MLP neurons of a small language model. Each row is named by its layer, matrix (gate and up: input weights; down: output weights) and neuron, and shows model dimensions 112-239. Each number is 128 + 32 x the weight over its row's rms, rounded and kept within 0 to 255. A neuron's up and down rows have the sign that makes its largest values positive.
Before each neuron's rows, "fires in" lists the words (lower case) most often at its 100 highest values on Wikipedia text that the model never trained on. A number after a token or word is its count.

fires in: "as" 23, "one" 20, "become" 6, "is" 5, "also" 5
L7.gate1077 [130  96 146  90 157 103  99 130 159 124 127 143 147 129 150 102  98 133 176 194 135 119 112 142 209  85 156  32 136  96 146 182 103 148 127 111 149 150 154 112 176 152 119 114 101 159 167 200 136 122  86  66 109 141 116 110 142 119 133 101 151 113 170 179 117 148  91 108 104 135 172 137 155 104 103 116 150 136 126 102 135 201  92 111 107 208 119 104 145 144 173 117 137 147  37 135 110 116  86 129  95 151 135 172 136 158 117 142 132  90 114 116 117 123  73 128 151  90 142 115  96 124 149  73 154  43 128 121]
L7.up1077 [101 133 174 130 140 139 122 124  53 149  86 119  69 113 117  50  76 148 172  96  90 102 118 129 107 100  79  93 111  85 111 169 107 158 113  85  96 141 139 113  86  98 112 130 143 171 182  91 117 102 147  98 120  84  83 124  96 136 126 108 122 213  69 135 136 120  58 104 149 180 154 101 130 114 139 117  85 113 127 149 118  56 124 127 159 172  95 132 148 105 109 145 105 163 144 156 180  87 108 152 127 107 160 109 130 146 142 123 176 127 110 105 132 111 101 108 106 160 139 142 149  82 135 119 152 119  83 147]
L7.down1077 [148 114 109  94 137  86 107  71  71 129 151 154 146 144  89 147  91 143 156 193 158 138  96 189  92 104  76 115 165  91 141 211 139 218  66  99 100 137 187 142 205  72 151 143  97 123 138  78 155 116  88 126  95 101 149 111  84 167 145 175 188 105 154 144 123 144  79 124 120 103  94 145 102 135 136 121 151  80 122 181 132 125 152  97 109 171 107 164  88 107 155 113 130 102 132 131  76 110 111  68  70 117 199 153 172 157 115  93 118 101 122 110 130 153 159 141 119  97 123 141  83 153 179 158 142 168  88  85]

fires in: "to" 22, "his" 16, "her" 7, "their" 6, "recovered" 6, "over" 4
L2.gate224 [143 130 126 151 113 109 157 101 104 160  87 107  84  79 132  97 159 151 100 202  93 103  84 153 182 162 216 104 125  99 141 159 178  58 157 161 143 137 159 101  99 104 143 147 175 170 162 131 159 161 145 136  77 105 116 113 136 156 153 131 158 100 160  90 128 158 153  82 147 174 199 125 179 129 114 128  71  95 109 107 140 161 195 125 133 147 161 189 122 105 105  82 138 135 172 134 131  88  96 120  93  98 155 115 121 117 118 127 166  86 104 112 169 123 103  46 170 176 112  91 147 100 145 120 119 146  69 135]
L2.up224 [188 109 159 143 125 175 134 103  83 189 140 122 136 126 152 175 129 110 140 139 153 177 133 100 148 121 166 115 103 113  93 157 122  84 126 130 148 166 131 142 135 113 115 133 130 185 179 154 113 109 112 162 153 198 128 131 145 142 124 133 169 103 178  60 111  92  81 108  92 116 179 132 102  89 142 117 134  89 125 169 131 113 108  90 125 155 162 167 166 166 134 121 179 142 223  88 132 108 132 141  82 183  95 143 120  99 105  87  64 166 113 207 155 142 142 130 167 148 121 137  82  97 129 165 134 138 110 108]
L2.down224 [153 119 215 133 143 147  89 149 154 104 128  80 107 160 158  88  77 154 149 150  92 178  49  69 122  92 143 167  88 108 134  99 184 176 125 177 126 174 150 144 131  49 131 127 132 134 126 149 119 167 154 152 143 118 160  93  82 127  84 134 123 148  90 154 104 109 108 108  90 100 178 103 142 174  93 112 114 155  57 127 133 132 137  89 122 136  95 189  88 109  94 139 159  83  98 173 101  94  90 204 125 106 157 114 141 121 109 126 178 141 117  54 227 144  93 108 109 147 123 183 101 145 176 132 156 120 139 123]

fires in: "other" 31, "as" 7, "new" 7, "notable" 5, "the" 4
L5.gate610 [176 111  90 101 139 143 117  74 107 130 147 107 110 102 143 142 145 169 158 162 144 137 157 127 112 107 153 110 132 138 123  87 174 145 134 152 120 115 166 124  95 142 147 180 162 199 143 119 170 176 121 131 135 146  74 167  99 162 197  97 158 127  54 182 153 138 139 108 127  96 104  90 141  72 141 156 116 120 141 190 157 155 215 137  96 138 154 118  88 139 158  85 109 170 189 126 141 168 157  75 100 192 102 179 154 147  97 142 128 161 125 162  86 145 121 169 107  94 131 178 106 106 128 104 163 171 147  77]
L5.up610 [132 164  94 167 137  92 111 147 112 179 127 135 124  71 126 178 132 177 136 144 115 146 167 155 173 109 137 121 175 171 114 123 163 161 155 119 100 203 169 148  91 208 143 143 147 197 131 128 146 168  76  92 138  82  66  83 124 141 152 108  79 136 185  86  97 144 126  96 149 115 159 121 119  55 135 122 125 158 153 106  99 129 174 176 151 156 182 142 110 156 164 172 158 146 108 156 106  84 106  70 149 141 165 128 149 106  90 126 145 140 134  73 107 132 113 139 174 111 104  69  95 144 137 169 103 121 113 104]
L5.down610 [ 61 126  88  98  58 121 143  94 175 133 136  95 113 124 165  37 150 107  43 130 138 149 114 102 101 141 133  67 114 159 109 151 168 220 118 161 147  99 115 130 173 136 154 112 123 138 122 162 132 130 109 147 139 111 160 157   0  91 101 115 112  52 183 111 139 106 133 103 132 140  73 111 157 145 107  91 173 102 109 101  97 178 183 108 117 155 180  89 122 102 130  88 124  90 107 135 161 121 104 163 165  91  62 180 124  36 163 172 179 143 169 127 163 120 169 103 122 113 128 158 133 100 116 164  95 147 126 134]

fires in: "the" 48, "as" 6, "deputy" 5
L8.gate617 [ 77  72 112 115 119 105 136 168 133  79  99 132 130 128 108 165  63 129 178  98 165 142 114 171 175 137 117 109 115 117 151 121 182 199 139 106 138  48 132 153 138 139 159 115 216  70 102 140 122 167 150 180  96 142 100  58 142  90 137  95 147 145 133 186 174 115 166 103 130 130  64 110 171 236  87 154 136 152 167  74 168 148 107  88  98 146 144 125 121 162  96 142 110 162 165 146 137 125 143 136 183  86 148 102 174 162 123 153 139 111 163 114  53 127 109 143 149 177 146 117  90 155 157 154 132  92 132 129]
L8.up617 [139 179 166 160 118 108 137 114 134 103 123 132 170 124 180 165  67 143 135 156 114 152 114 109  81 141 157 164 154 148 111 157 162 148 135 136 120 107 150 145 107 144  99 124 155  74 160 129 219 126 130 158 131 173  81 163 131  82 153 114 136 127 145 149 128 110  87 185 123 167 178 138 119 162 148  49 152 123 121 142 125 121 141 127  73 155 154 127 145 135 161 152 126 134 148 111 128 182 173 117  93 165 107 118 160  83 106  77 112 107 157 133 146  88 124 161 164  53 140  83  51 155  76 165 203 166 150 168]
L8.down617 [125 133 114 156  82  92 134 115 195  98 139 172 106  81 123 149  55 139  86 166 132 194 114 140 145 152 134 101 125 101 112 152 120 238 120 115  96 139 166 118 123 147 149 141 113 131 100 140 118 148 155  91 129  98 104 138 201 121  69 114 174 130 215  97 112 124 124  89 142 106 150 138 147 107  96 122 139 173  97 140 104 118 135  47 142 170 163  79 121 103 180 105 177 114 142 131  72 127 123 130 151 125  97 142 126 172 157  88 130 124 138  95  81  88 183 134 153 101 121 145 131 110  83 122 144  97 104 149]

fires in: "year" 14, "career" 14, "years" 13, "weekly" 6, "months" 6, "time" 5
L2.gate1027 [126 133 122  89 140 140  94 148 137 111 153 122 127 125  92 144  92 115  96 121 136  86  93 156 151  94 196 181  36 146  77 122 163 152 115 126 165 113 112 118 137 158 146  65 168 146 113 104 106  97 140 128 165 152 151 165 181  82  96 161 176 146 144 129  74 220 133  92 131 133 147 174 113 174  86 102 168 145 155  76 152  64  61 128 121 117 158 139  97 124 153 107  89 124 207  97 156 177 113 103 124 125 129 221 135 171 104 153 133 152 150 153 101 109 134 157 140  96  94  91 142 128 113 100 134 118 161  72]
L2.up1027 [ 86  50 146 158  83 124 121 123 121 103 147 105 126 149 178 151  71 166 180 123 102 109  88 147 128 105 176 162  99 112 144 157 113 183  61  87 115 159 160  92 182 115 109 133 104 125 120 100 138 108 110 119 155  53 139 147 177 148  96  97 184 128 135 137 101 195 139  83  97 149 157 166  76 141  71  95 117  71 111 155  61 157  63 118  90 100 166 104 193  99 170 103 164 145 211  97 146 145 137 110 107 111 143 105 167 168 132 121 182 138  97 138 139 127 124 113 158 157  52 152  82 140 182 169  38 116  80  95]
L2.down1027 [116 115 116 107 182  96 144 129 188 145 112 104 126 196 103 125 150 105  97 104 145 145 129 120 177 129 175  68  75  74 143 102 168  68 125 129 132 184 153 134 157 116 152 150 130 168 109 153 181 117 106 127 164 114 124 100 133 156 118 179 132 101 119  69 118 141 112 176 155 135  93 139 118  94 140  95 135 126 139 111 136  75 120 116  65 134 104 149 123 110 106 129 112 134  98 144 171 113  96 131 161 141 114 142 132 114 121 203 118 106 144 162  98 139 147  87 162  71 121 182 147 115 126 114 195 111 156  60]

fires in: "not" 24, "has" 11, "is" 7, "more" 6, "can" 5
L2.gate245 [135   0 122 127  96 107 140 155  87 174 106 113 106 142 158 132  81 124 140 161 120 135 141 141 193 148 122 104 220 130 139 124 107 139 152 120 125 147 116  96  58 175 122 135 122 106  96 149 107  85 173 221 117  69 106 121 118  99  84 138 126 144 110 125 112  80 128 102 114 135  78  68 153 152 107 145  99 115  97 140 156 139 132 122  62 119 129 126 127  67 108 106 109 107 109 157 100 126 115 100 131 116 129  72 128  78  94 118 174  76 125 164 103 187 148  92 137  96 126 112 164 151 143 126 126 148 135  52]
L2.up245 [187  78  84 213 144 171 115 197 159 129 116 115 162  75 136  93 187 185 126 163 129 110 151 113 104 126  61 162 144 108 186 112 118 113 103 128 192 127 101 161 173  89 109  61 140 218 224 142  69 120  96 155 143  99 127 176 164 141 143 139 118 165 147  71 120 118  58 140 156 128 185 167 123 105 143 136 115 134 181 155 146 110  73 140 148 150 125  85  89 213 150 109 131 112 176 100  94 164 147 157 117 161 156 140 158 136 157 160 148 100 120 139 143  92 117 141 178  76 134  80  87 105 134 130 104 137 175 191]
L2.down245 [115 112 104 119 118 150 109 137  98  80 140 103 144 107 177 123 145  97 138 134  91 113 173 132 115  87 111 116 140 168 198  94  91 152  71 199 118 135 149  95 146 126 131 149 128 113 186 148 137 170 132 119  96 160 126 122 107  94  96 131 131 158 138 146 182 153  90 105 128 140 109  96  97 119  27 152 150 101 161 191 112 161 106  97 134 132 123 137 151 179 105 120  94 117 138 181 141 149 146 107 172 121 150 167 134 136 146 160  79 100 101 135 102  88 116  84  90 100 138 113 132  83 115 105 153  94  96 134]

fires in: "as" 35, "was" 20, "to" 12
L7.gate1010 [107 162 175 116 114 101 121  70 119  91  63  71 169 138 138 155  85 102  83  83 117 140  90  67 122 134 164  82  99 139  88 213  99 117 174 132 181 151 134 179  91 112 107  80 151 136 214  54  88 148 105  85 130 152 167 127 122 123 136  87 147  86 116 117  47 164 130 161  98 134  65 109 180 147 115 123 114 149 103 155 135 166 129 109 144 226 147 119 122 184 142 152 112  96 173 169 121 101 135 126 133 202 111 111 128  83  94 123  77 110  71  84 165 101 137 127 165  93  99 152  66 103 128 137 173 103 120 167]
L7.up1010 [105 106 106  92 117 119 155 110 170 105 127 103  80  93 112 132  52 114 117  85  91 178 126 111 175 122 103 105 219 147 145 150 128 112  82 171 111 141 130 125 138 154 117  82  99 106 136 114  84  83 155 115 123 106 124 142  96 139 104 163 156 125  84 120 121 136 122 133 185 121 150  83 124 141 211 127 114 135 158 125 159 119 179 130 179  77 106 119 108  86 134 114 124 140 134  99 103 145 125 139 150 117 119 128 121 126 134 176 121 140 122 127 138 122 157  91 126  63  98 131 119 161  86  94 133  96 124 177]
L7.down1010 [116  84  95 100 120  67 184 112 121 113 130 162 120 130 133 106  72 118  79 116 146 109 152 118 124 154 144 138 146  90 129 151 135 114  97 117 150 105 122 184  81 118 156  49 150 122 134 189 193 141 176 139 134 156 103  87 127 102 135 125  85  61 118 148  69 122 114  90 149  82 131  94 114  88 113 138 144 148 103 103 154 161 138  88 121 117 176 110  77 101 154  94 138  98 121  98 146 174  97 160 145 101  96  69 128  96 150 119 126 106 132 113 158  81 160 120 115 143 109 113  50 100 163 119 156 142 118 143]

fires in: "has" 43, "had" 27, "have" 11, "ve" 5, "not" 4
L8.gate278 [145 125  80 145  72 156  89 110 118 145  46 138 100 105 109 170 137 163 144 123  92 116 130 117 114 153 102 136 116 111 191 128 131  68  83 149 121 102  44 133 160 162 133 136 148 116 172 131 150  66 127 129 114 121 134  57 115  89 127 139  87 132 109 159 149  99  69 119 167 161 110 167 111 140 112 115  84 151  93 108 125 130  81 144 145 128 146  71 101  92 132  86 133 109 140 155  77  95  89 126 130 158  88  73 158 171 113  88 211 101 127 164 129 196 109 118 169 119 224 172 121 135 162 181  76 126 127 143]
L8.up278 [119  87  98 102 155  75 124 105  98  93 122 132 133 156 152 167  85 166 113 136 101 134 126 104 150  98 138 119 153 135  75 146  66  96  74  91 104  95  97 152 134 129 172 131 162  85 174 143  97 125 162 109 135 181 165 105 128  98 129 122 196 123 129  87 107 140  96  75  91  75 133 158 131 205  95 107  98 136  93 163  69 183  95  93 167 131 136 106 165 152 116 133 147  86 169 157 171 122 151 170 188 111 118 130 127 101  89 137 131 154 203 135 106 132 170 101 106  95 136 110 104 112 120  94 110  98  88 160]
L8.down278 [127 115 136 167 190 109  98 112 126 147  55 161  80 167 165 103 138 187 114 145  70  99 110 161 114  96 172 100 170 164 131 162  96  85  96 138 121 149 120 137 175 144 126 160  63  89 190 163 126  93  79  82  73 124 157 127  87  64  90  73 118 144 122 146  74  89  92 133 132 120  96 143  71 213 109 136 143 116 106 136 127 133 147 112 154 108  65  99 124 111  81  80 177 107 148 115 113 121 171  80 142 177 152 144  82 120 148 166  82 143 163 118 137 129 114 183 131 145 160  93 120 102 183  99 179 190 113  93]

fires in: "two" 20, "three" 10, "shortly" 9, "five" 8, "four" 5, "soon" 4
L8.gate512 [142 113 107 168 143  79 146 165 147  79 107  94 107 117 129 127 183 168 128  91 165 129 139 118 101 101 164 121 154  98 108  79 121 111 111 168 122 157 160 130 113  91 135 105 178  39 137 209 173 195 100 118  90 108 167 122 146 128 150 153 161 170 114  76 115 167 128 162 137 174 118 102 158 160  99 110 119 146 174 121 150 107 135 151 103 141 104 142  97  82 145  88 115  90  53 127 114 130 159 108 164  63 111 124 101 109 122 119 124 176 104 101 184 146  69 154 131 137 185  87 173 141 115 160 135  87 103  94]
L8.up512 [117 138 190 153 139 100 116 126 144 104 183 138 136  99 138  76 119 102  57 141 136 199 170 165  97 116 108 154 101  75 164 114 137 136 124 155 217 139 127  94 142 116 116  94 113  83 132  99 139 144  86 140 127  65 137 161 144 158 138 155 146 133 168 119 126 126 184 110 159 139  78  85 102  78 157  99 191 117 116 128 165 171 120 107  88 111 138 145 136  95 100 157 180 154 101  68 140 131 136 113 195  57  97 165 115 140 132 188 135 147 141 174  91 137 198 106 152  97 120  81 155 134  89 228 146 163 132 114]
L8.down512 [104 130  95 113 139 117  86 133 123 133 126  81 124  85  69  22 113 138  95 207 153  84 136 159 127 127 107 133 145 148 138 136 121 156 160 188  72 154  98 198 157 127 134  89 134 120 162 119 126 118 144 105 104  69  94 117  77 110 113 138 109 165 120  62 157  97 112  98 154 125  74 138 109 119 103 147 147 116 147 111 157  95 155 148 100 116 164 105 100  97 109 114 182 162 164  98 159 138 118 127 138 166 137 149 193 120 147 100 120 113 130 158 164 159 134 143  79 158 111  74 111 150 160  65 140 139 135  79]

fires in: "has" 33, "have" 20, "and" 19, "had" 17
L5.gate1094 [101 148 120 192 100  77 119 115 100 118 103 161 105  64 104 177 145 135 121 155 124 150 135 117 121 151 145 204 147 106 128 171 166 123 117 112 104 154 100 111 113 165 151 193 159  95 198 147 136 152 145 127 127 117 127 154 115 101 139 159 122 104 114 183 103  87  55 104 147 122  83  85 115 103 146 149 130 102  44 131 153 117  91 161  89 147 119 135 102 130 156 128 121 157  82 146  99 115 117 114 151 136 139  93  43 114 178 129 201 197 122 106  84 112 116 118 210 102 199 136  90 105 148  83 151  52 169  64]
L5.up1094 [118 107  56  93 107 125 126 141 127 134  99  89 179 106  57 193 125  93 114  92 107 154  39 112 196 106 109  93 130 108  63 164  99 154 143 123 123 134  90 107 112 154 103 108 172 160 145 202  84 205  83 121 116 123 151 146 172 129 176 116 126 130 117 102  75 129 111  68  90 132 122 140 152 138 114 144  81 129 104 156 151 127 138 163 115 120 120 145 166 117 109 102 155  97 179 150 139  76  66 105 139 125  63 154 132  91 118 161  66 133 111 152  87 123 117 105 144 102 202 162  86 101 112 146 151  64 107 163]
L5.down1094 [132 112  87 164 181 107 163 197  86 179  72 156  91 185 132 163 186 159  91 112 111 136 127 152 134 119 129 123 158 108  88  94  95 219  97 119  62  80 117 137  83 147 112  84 135 124 129 145  83  74 139 126 120 112  90 166  53 141  73 144 120 184 182 149 143  76 101 107 142  77 143  92 148 114  80 104 113 117 161 156 107 103  59 149 115 110 139 113 179 109  84  94 129 102 129 138 172 124 143 104 156  73 128 182  81 113 159 118 103 107 141  87  84 128 153 110  81 169 105 133 142 154 139 117 183 100  71 133]

fires in: "two" 41, "both" 19, "3" 11, "three" 9, "four" 6, "2" 4
L7.gate296 [170 132  72 148  92 150 116 168 140 182 116 152 147 105 120  62 138 140 138 219  55 157 131 122  78 206 126 110 112  94 110  80 144 102  72 119 162 112 115 156 126  70 133 127  75 137  97  95 139 165 192 150 132 132 165 111 116 124 134 125 168 104  23 143  73  99  98 142 145 149 122 134  96  63  93 128 146 134  95 184 157 130  89 176 127 115 140  73 119  91 109 180 153 122  75 114 184  69  98  44 106 123 115 140 169 110 140 144 116 118 145 120 126 123  70 113 145 172 121 137 151 175  91 119  98 135 127 124]
L7.up296 [ 94 110 145 132 146 140 138 138  98  93 125  70 152 189  96  96 101 140  60 138 117 167  89 124 179 167 132 112 190 129  50  93 138 119 171 170 120 132 122 146  50 113 131 174  49 122 102 134 130 157 144  95 149 142  76  93 100 125  58 137 113 122 101 133 195  82  74  81 141 156 112 155 142 130 152 131 208 118 130 152 111 151  46  77 107 125 215 111 140 115 132 175 189  94 103 198 154 144 130 156 142 130 103 107 130 112  74 168  73 141 129 105  93 149 117 122 119 150  96 101 110 101  94 139  62 189 102 162]
L7.down296 [128 105 136 144 130 119 110 138 116  84 159 158  53  86 191  94 164 108  60  74  64  97 110 130 175  41 140 100 120 121  79 114 108 203 170 119 149 111 118 132  87 171 149 186 147 161  92 135 137 140 119 122 144 115 192 119  52 106 127 142 128 161  59 103 162 128 154  95 116 162 133 123 154 120 126 151 148 129 139 187  85 141 101  78  90 140 131 144 125 123 164 114  61 148 135 127 143 152 164  88 119 157 105  90 121 118 116 114 141 128  87 151 120 149  94 129 165 108 122 159 229 106 107 161 180 154 165 133]

fires in: "as" 79, "a" 6, "the" 4
L7.gate221 [162 144 114 153 152  76 115 129 130 108 118  86 123  98 142 153  62 171 144 117  90 190 104 201 101  77 117 143 139 156 159 154 124 121  83 133 177 206  91 136 114 188  95 116 136 111 190 149 128 134 125 118 126 108 104 166 103 122 144 126 160 137 105 132 110 125 142 128  67 114 148 110 155  79 163  90 135 177 100 129 134 164 121 118 192  96 178 190 121 172 111 165 133 141 113 132 136  74  92 126 120  81 146 146 170 141 103 139 142 154 103  97 157  91 132  66 157  89 179 107  91 106  25 149 138  78 189 101]
L7.up221 [155 114  96 122 134 128 162 103 130 171  91 133  97 121 134 142 114 129 143  74  95 192 159 112 109 135  97 117 143 133 116 164 169 191 126 110  97 104 142 103 115 121  94  62 153 162 198 151 145  82 124 135 128  73 112 130 130 141  71  93 191 150 123  78 146 124 166 164  92 112 161 110 110  84 173 125 105  67  99 159 129 153  97 191 126 132 125 157 111 134  80 101 112 128 140 130 137 101  90 106 152  93 121 142 118 156 121  96 139 192 140 130 127 158 103 164 168 111  87 166 145 151 179  92 193  87 124 167]
L7.down221 [147  87 164 107 125 163 156 123 125 114 156 141 139 127 137 102 109 144 128 222  99 137 158 111 114 160 158 188 128 107 166  97 122 142 157 140 138 118 123 158 149 127 146 107 197 139 131 147 160 137 182 125  61 163 187 147 128 139 147 121 148 122  61  57 142  98 140  99 155 115 159 135 103 115 132 118 127  92 118 113 199 185 136 111 134 143  83  45 144 115  79 102 109 117 142 114  85 154  98 126 115 133  97 132 162 123 130 118  91 112 134 131  98 166  92 173 176 127  91 169 141 128 135 141 101 105 173 213]

fires in: "a" 39, "his" 8, "year" 7, "first" 5
L8.gate83 [133 145  77 112  53 145 128 109 151 111 121 147 105  91 172 120 159 172 189  66 121 119 106 123 192 100 163 125 134  94  69 174 111 125 108  77  90 128 119 110  88 122  95 185  98 159 157  87 122 102 186 120 151 117 112 141 169 152 138 111  77 128 144 140 125 124 102 147 135 115  79  67 105 128 124 229 152  93 159 161 133 173 134 127 127 144  98 110 120 112 123 106 134 119 121  92 137  62 128 136 134 102 139 149  92 137 180 142 144 129 146 131  93 139 107  88 166  35  59 140 164 147 124 106 136  54 115 104]
L8.up83 [ 84 118 141 126 116  98 109 127 148 190 119 140 114 105  93 184 131 149 145 185 137 107 101 105 139 109 165 108 136 109 179 135 138 141 128 131 148 139  93 159 158 102  79 115  52  98 137 103 197 126 147 125 171 109 163 138 114 160  69 107 105 151 119 136 126 135 122 148 119 137 137  98 150 146 179 137 160 142 111 143 106  86 129 136 173 175 105 157 126  81  98 116 141 137 157 126 141 131 131 132 123 153 145 119 146 126 125 111  91 116 145 155 104 171 173 128 132  94 111 119 123 131 126   6 130  95 153  86]
L8.down83 [100 137 101 160 148 129  69 156 120 125  73 126 166 127 161 143 106 137 126  82 163 144 104 164 149 137 176 113 108  94 145 112 107 224 134 116  96 157 102 157 183  36 108  80 132 133 110 178 129 129 101 153  72 105 152 149  97 172  81 165 116 140 117 118 128 121 177 107 127 111 107 139 131 105 134 169 164 141  84 121 135  63  99 110  88 175  99  98 111  86 150 143 113 118 132 135 116 145 166 111  88  75  95 168 120 100 105 177 133 142 121 105 124 126 125 184 168 143 129 102 124 129 101  89 133  99 171 201]

fires in: "a" 43, "high" 5, "an" 4
L8.gate984 [114 148 148 165  79 144  95 144 113 105  99 131 157 112 116 173 148 116 155 136 182 176 118 108 101 129 102 104 159  87 114 152 142 157 160 132 102 146  67 128  87 155  87 131 164 170  95 112 111 143 125 179 146 146 116 180 133 142 124 160  73 164 110 126 165 159  85 114 142 174  96 116 101  58 109 132 139 141 134 196 114 217 119 125 168 152  69 122 184 139  97 110 176  54 142  88 124 153  98 109 110  90 176 184 115 155 183  87 156 146 153 103 177 120 148 129 140 150 112 131 105 103 139 116 136 116  92 148]
L8.up984 [104 181  64 145 111 121 227 157 121 132 173 111 104 131  89 138 141 143 115 189 111 142 138  90 159 114 126 161 204 119 119 209 136 128 131  99 143 103 114 136 100 130 133 148 109 112  88 134  91 117 127 145 126  69 188 149 139 102 119 104 118 195 117 129 121  68 133  97 136  61 121  88 133 153 109 134  99  95 121 132 171 109 108 131 113 134 104  78 145 146  89 150 151 158 158 196 155 120 123 149  89 128 153 148  80 136 118 181 142 105 111 128 156 130 157 103 128 168 133 117 113 159 157  91  95  64  82 127]
L8.down984 [157   5  88 117 147 159  90 146 170 114 133 110 120 115  64 128 169 171 108 174  73 101 149 154 147 217 137  92 105 102 106 109 159 124 179 133 199 117 111 112 150 120 106 153 105 110 107  80 119  57  80 106 138 150 137 169  62 120 108  95 115 163 139 103 143 129 130 152 122 171  90 147 124 146 158  99 182 151 137  84 133 130 109 122 144 133  72 144  59 156 158 129 105 157 101 222 171 119 140 110 106  86 159 124 130 149 131 142 151 128 149 143  82  97 132 142 131 154 107 156 166 110 159 163 105 142 146 140]

fires in: "airport" 14, "stadium" 10, "school" 9, "college" 7, "force" 7, "pictures" 6
L2.gate339 [ 77 100 175 127 155 107 186 126 132 156 241 178  79 111 140 113 154  91 143 147 143 154 119 117 115 169 118 193  94 115 135 151 125 151 132 107 155 128 102 135 111 123  83 167  99  94 116 113 139 120 169 150 132 138 156 140  98 138 125 116 154  80 118 125  77  94 108 181 126  87 107 130 114 145 177 100 118 177 105 112 163 107 135 137 138 133 148 139 131  98 125 159 109 129 166 180 160 127 134 140 126 115 169 124 104 142 118  94 102 109 171 150 126 114 153 102 138 118 140 133 131 125 178 153 122  91 148 123]
L2.up339 [124 168 181 153 135 159 112 134 161 166 139 182 138 112 100 124  93 114 141 123 114 106 157 117 151  97 104 130 132  76  86  93 101 122 118 100 161 123 132  99 152 113 169  77  92 135 152 138 173 136 113  86 113 109  94  84 129 107  95 140  33 164  96 180 196 126 208 104 128  83  85 154  51 108 156 101  44 145 143 100 147 116 111 135 163  86  70 148 139 134 118 128 177 153 125 107 150 124 150 104 186  91 141 166 133 140 146 184  66 123 170 159 114 159  99 156  92  94 143  82 108 173 160 177 130 122 148 159]
L2.down339 [152 120 112 109 121 107 154 137 125 100 159 140 160 151 132 155 130 106 119 133 142  86 136 122 144 163 184 157 112 114 141 153  96 130  73  85 119 151 147 131 166 151 127  97 124 118  74 153 116 126 165  95  86 111 139  94 153 144 155 189  99 176 124 167 185 183  71 111 122 149 183 135 124 108 140  74 142 195 133 127  82  84 168  93 114 136 112 105 113 157 122 183 117 140 100 147 120 136 114 116 152 133 131 144 111 128 117 148 157 128 147 147 150 149 152  93 113 117 158 133 130 193 116 131 131  94 167 100]

fires in: "a" 46, "an" 20, "the" 8
L5.gate404 [ 97 162 114 111 138 126 116 118 128  44 169 128 150 165 133 168 115 104 127 161 121 127 129 104 138 121 221 106 159 144 145 154 137 123 107 131 162  93 185 171 143 144 126 148 207 157 149 166 131 134 109 130 176 129  74 140 140 140 161  62 124 126 132  98 124 151 147 124 158 131  64  75 126 120 168  99 115  98 138  91 119 104 134 107  86 133 126 147 168 169 164 115  97  80 132 119 132 138  99 126 120  86 184 173  68 106  23 176 105 138 206 132  91 166 132 169 170 137  86 137 139 140  85 131 121 135 156 104]
L5.up404 [180 164  84 150 115  60 172 116 157  75 155 123 111 112 105  75  85 115 163 119 139 136 172 153 141 131 116 146 201 180 113  79  97 130 128  79 132 162 136 149 124 156 106  92 124 117 168 120 132 109 140 163 155  93 107 166 110 120 113 131 122 119  99  88 134 126 163 154 121 105 126 119 127 142 170 106 130  81 152 132 129 158 202 137 153 140  81 140 129 140 165 123 159 153  88 136 145 166 151 133 146 197 185 129 145 116  95 138 116 123 145  79 128 156 173  77 155 150 127 174 122 200 169 134 115 133 120  61]
L5.down404 [153 167 142 163 147  75 168 124  46 126  93 107 135  72 100 182 140  84 159 197  90 158 117  92 119 130 134 211 159  96 149  92 115 174 171  82 149 132 137  70 147 151 145 134 138 193 138 107 131 114  91 180 131 147 117 114  77 135 113 164 143 156 155 123 170 139 111 129 129 103 105 103 110 141  71 149 152  74 165 152  91 111 199 175 150 126 123 111 118 151 131 119 127 125  96 152 141 111 153 159 108 122 147  94 135 164 142 129  85 119 136  77 151 119 176 128  97 114 179 147 139  56 137 144 139 220  96 138]

fires in: "made" 16, "well" 15, "qualification" 9, "a" 6, "soccer" 5
L2.gate909 [ 77  96 119 133 124 162 145 153  86 168 135 145 176 160 134  81  92 135 147 129 138  80 118 120 106 124 104 148 130 124 109 129 135 153 143 146 115 131 180 139 168 115 115 129 102  92  95 140 105 204 101 149 123 116  71 118 171 112 164 130 174 107 111 156 104 131 119 156 156 142 115 124 111 113 101  92 156 133 132  85 115 146  95 176 125 136 146 138 118 122 103 153  63  75 133 113 141 109 131 159 123 121 156 140 121 150 125 148 170  78 112 183 135 175  92 136 130 139 128 100 138 141  93 135 141  84 167 126]
L2.up909 [122 155 118 137 101 140 175 131 168 169 146 138 150  84  94 111 140  84 169 136 130 115 111 178 113 207 125 111 162  90  99  47 140 142  79 170 131 127 158 117 130 122 108 151 115 132 137 155 140 138 113 141 142  99 129 152 140  87  84 134 139 163 131  96 120 134 108 141 165 117 160  69 126 170 131 142 105 102  91 177 113 142 101 146  73 102  74  92 177 115  81  90  88 164  53 103 128 135 142 166  83 129 135 151  91 198 157 115  81  97 141  52 124 195 187 122 141 138 156 130 190  75  96 172  79  80 144 180]
L2.down909 [117 158 138  77 168 149 168  70 183 174 154  95 100 103  94  78  62 146 172 124  53  68  95  96 107 117 171 120 171 102 137  58  90 126  86 156 113 110 123 135 109 127 181 116 150 100  77 160 112 171 129 120  98 139 104 148  58 117 110 103  99 125 134 148 151 104 173 180 137  93  92  81 144 149 185 150 132 111 199 195 149 123 146 116  99 193 145 123 170 156 127 139  98 114 142 153 129 109 108 113 100 108 107  87 154 115 163 152 121 125 120 109  61 111 148  86  67 122 113 137  86  78  77 181  99 162 106 139]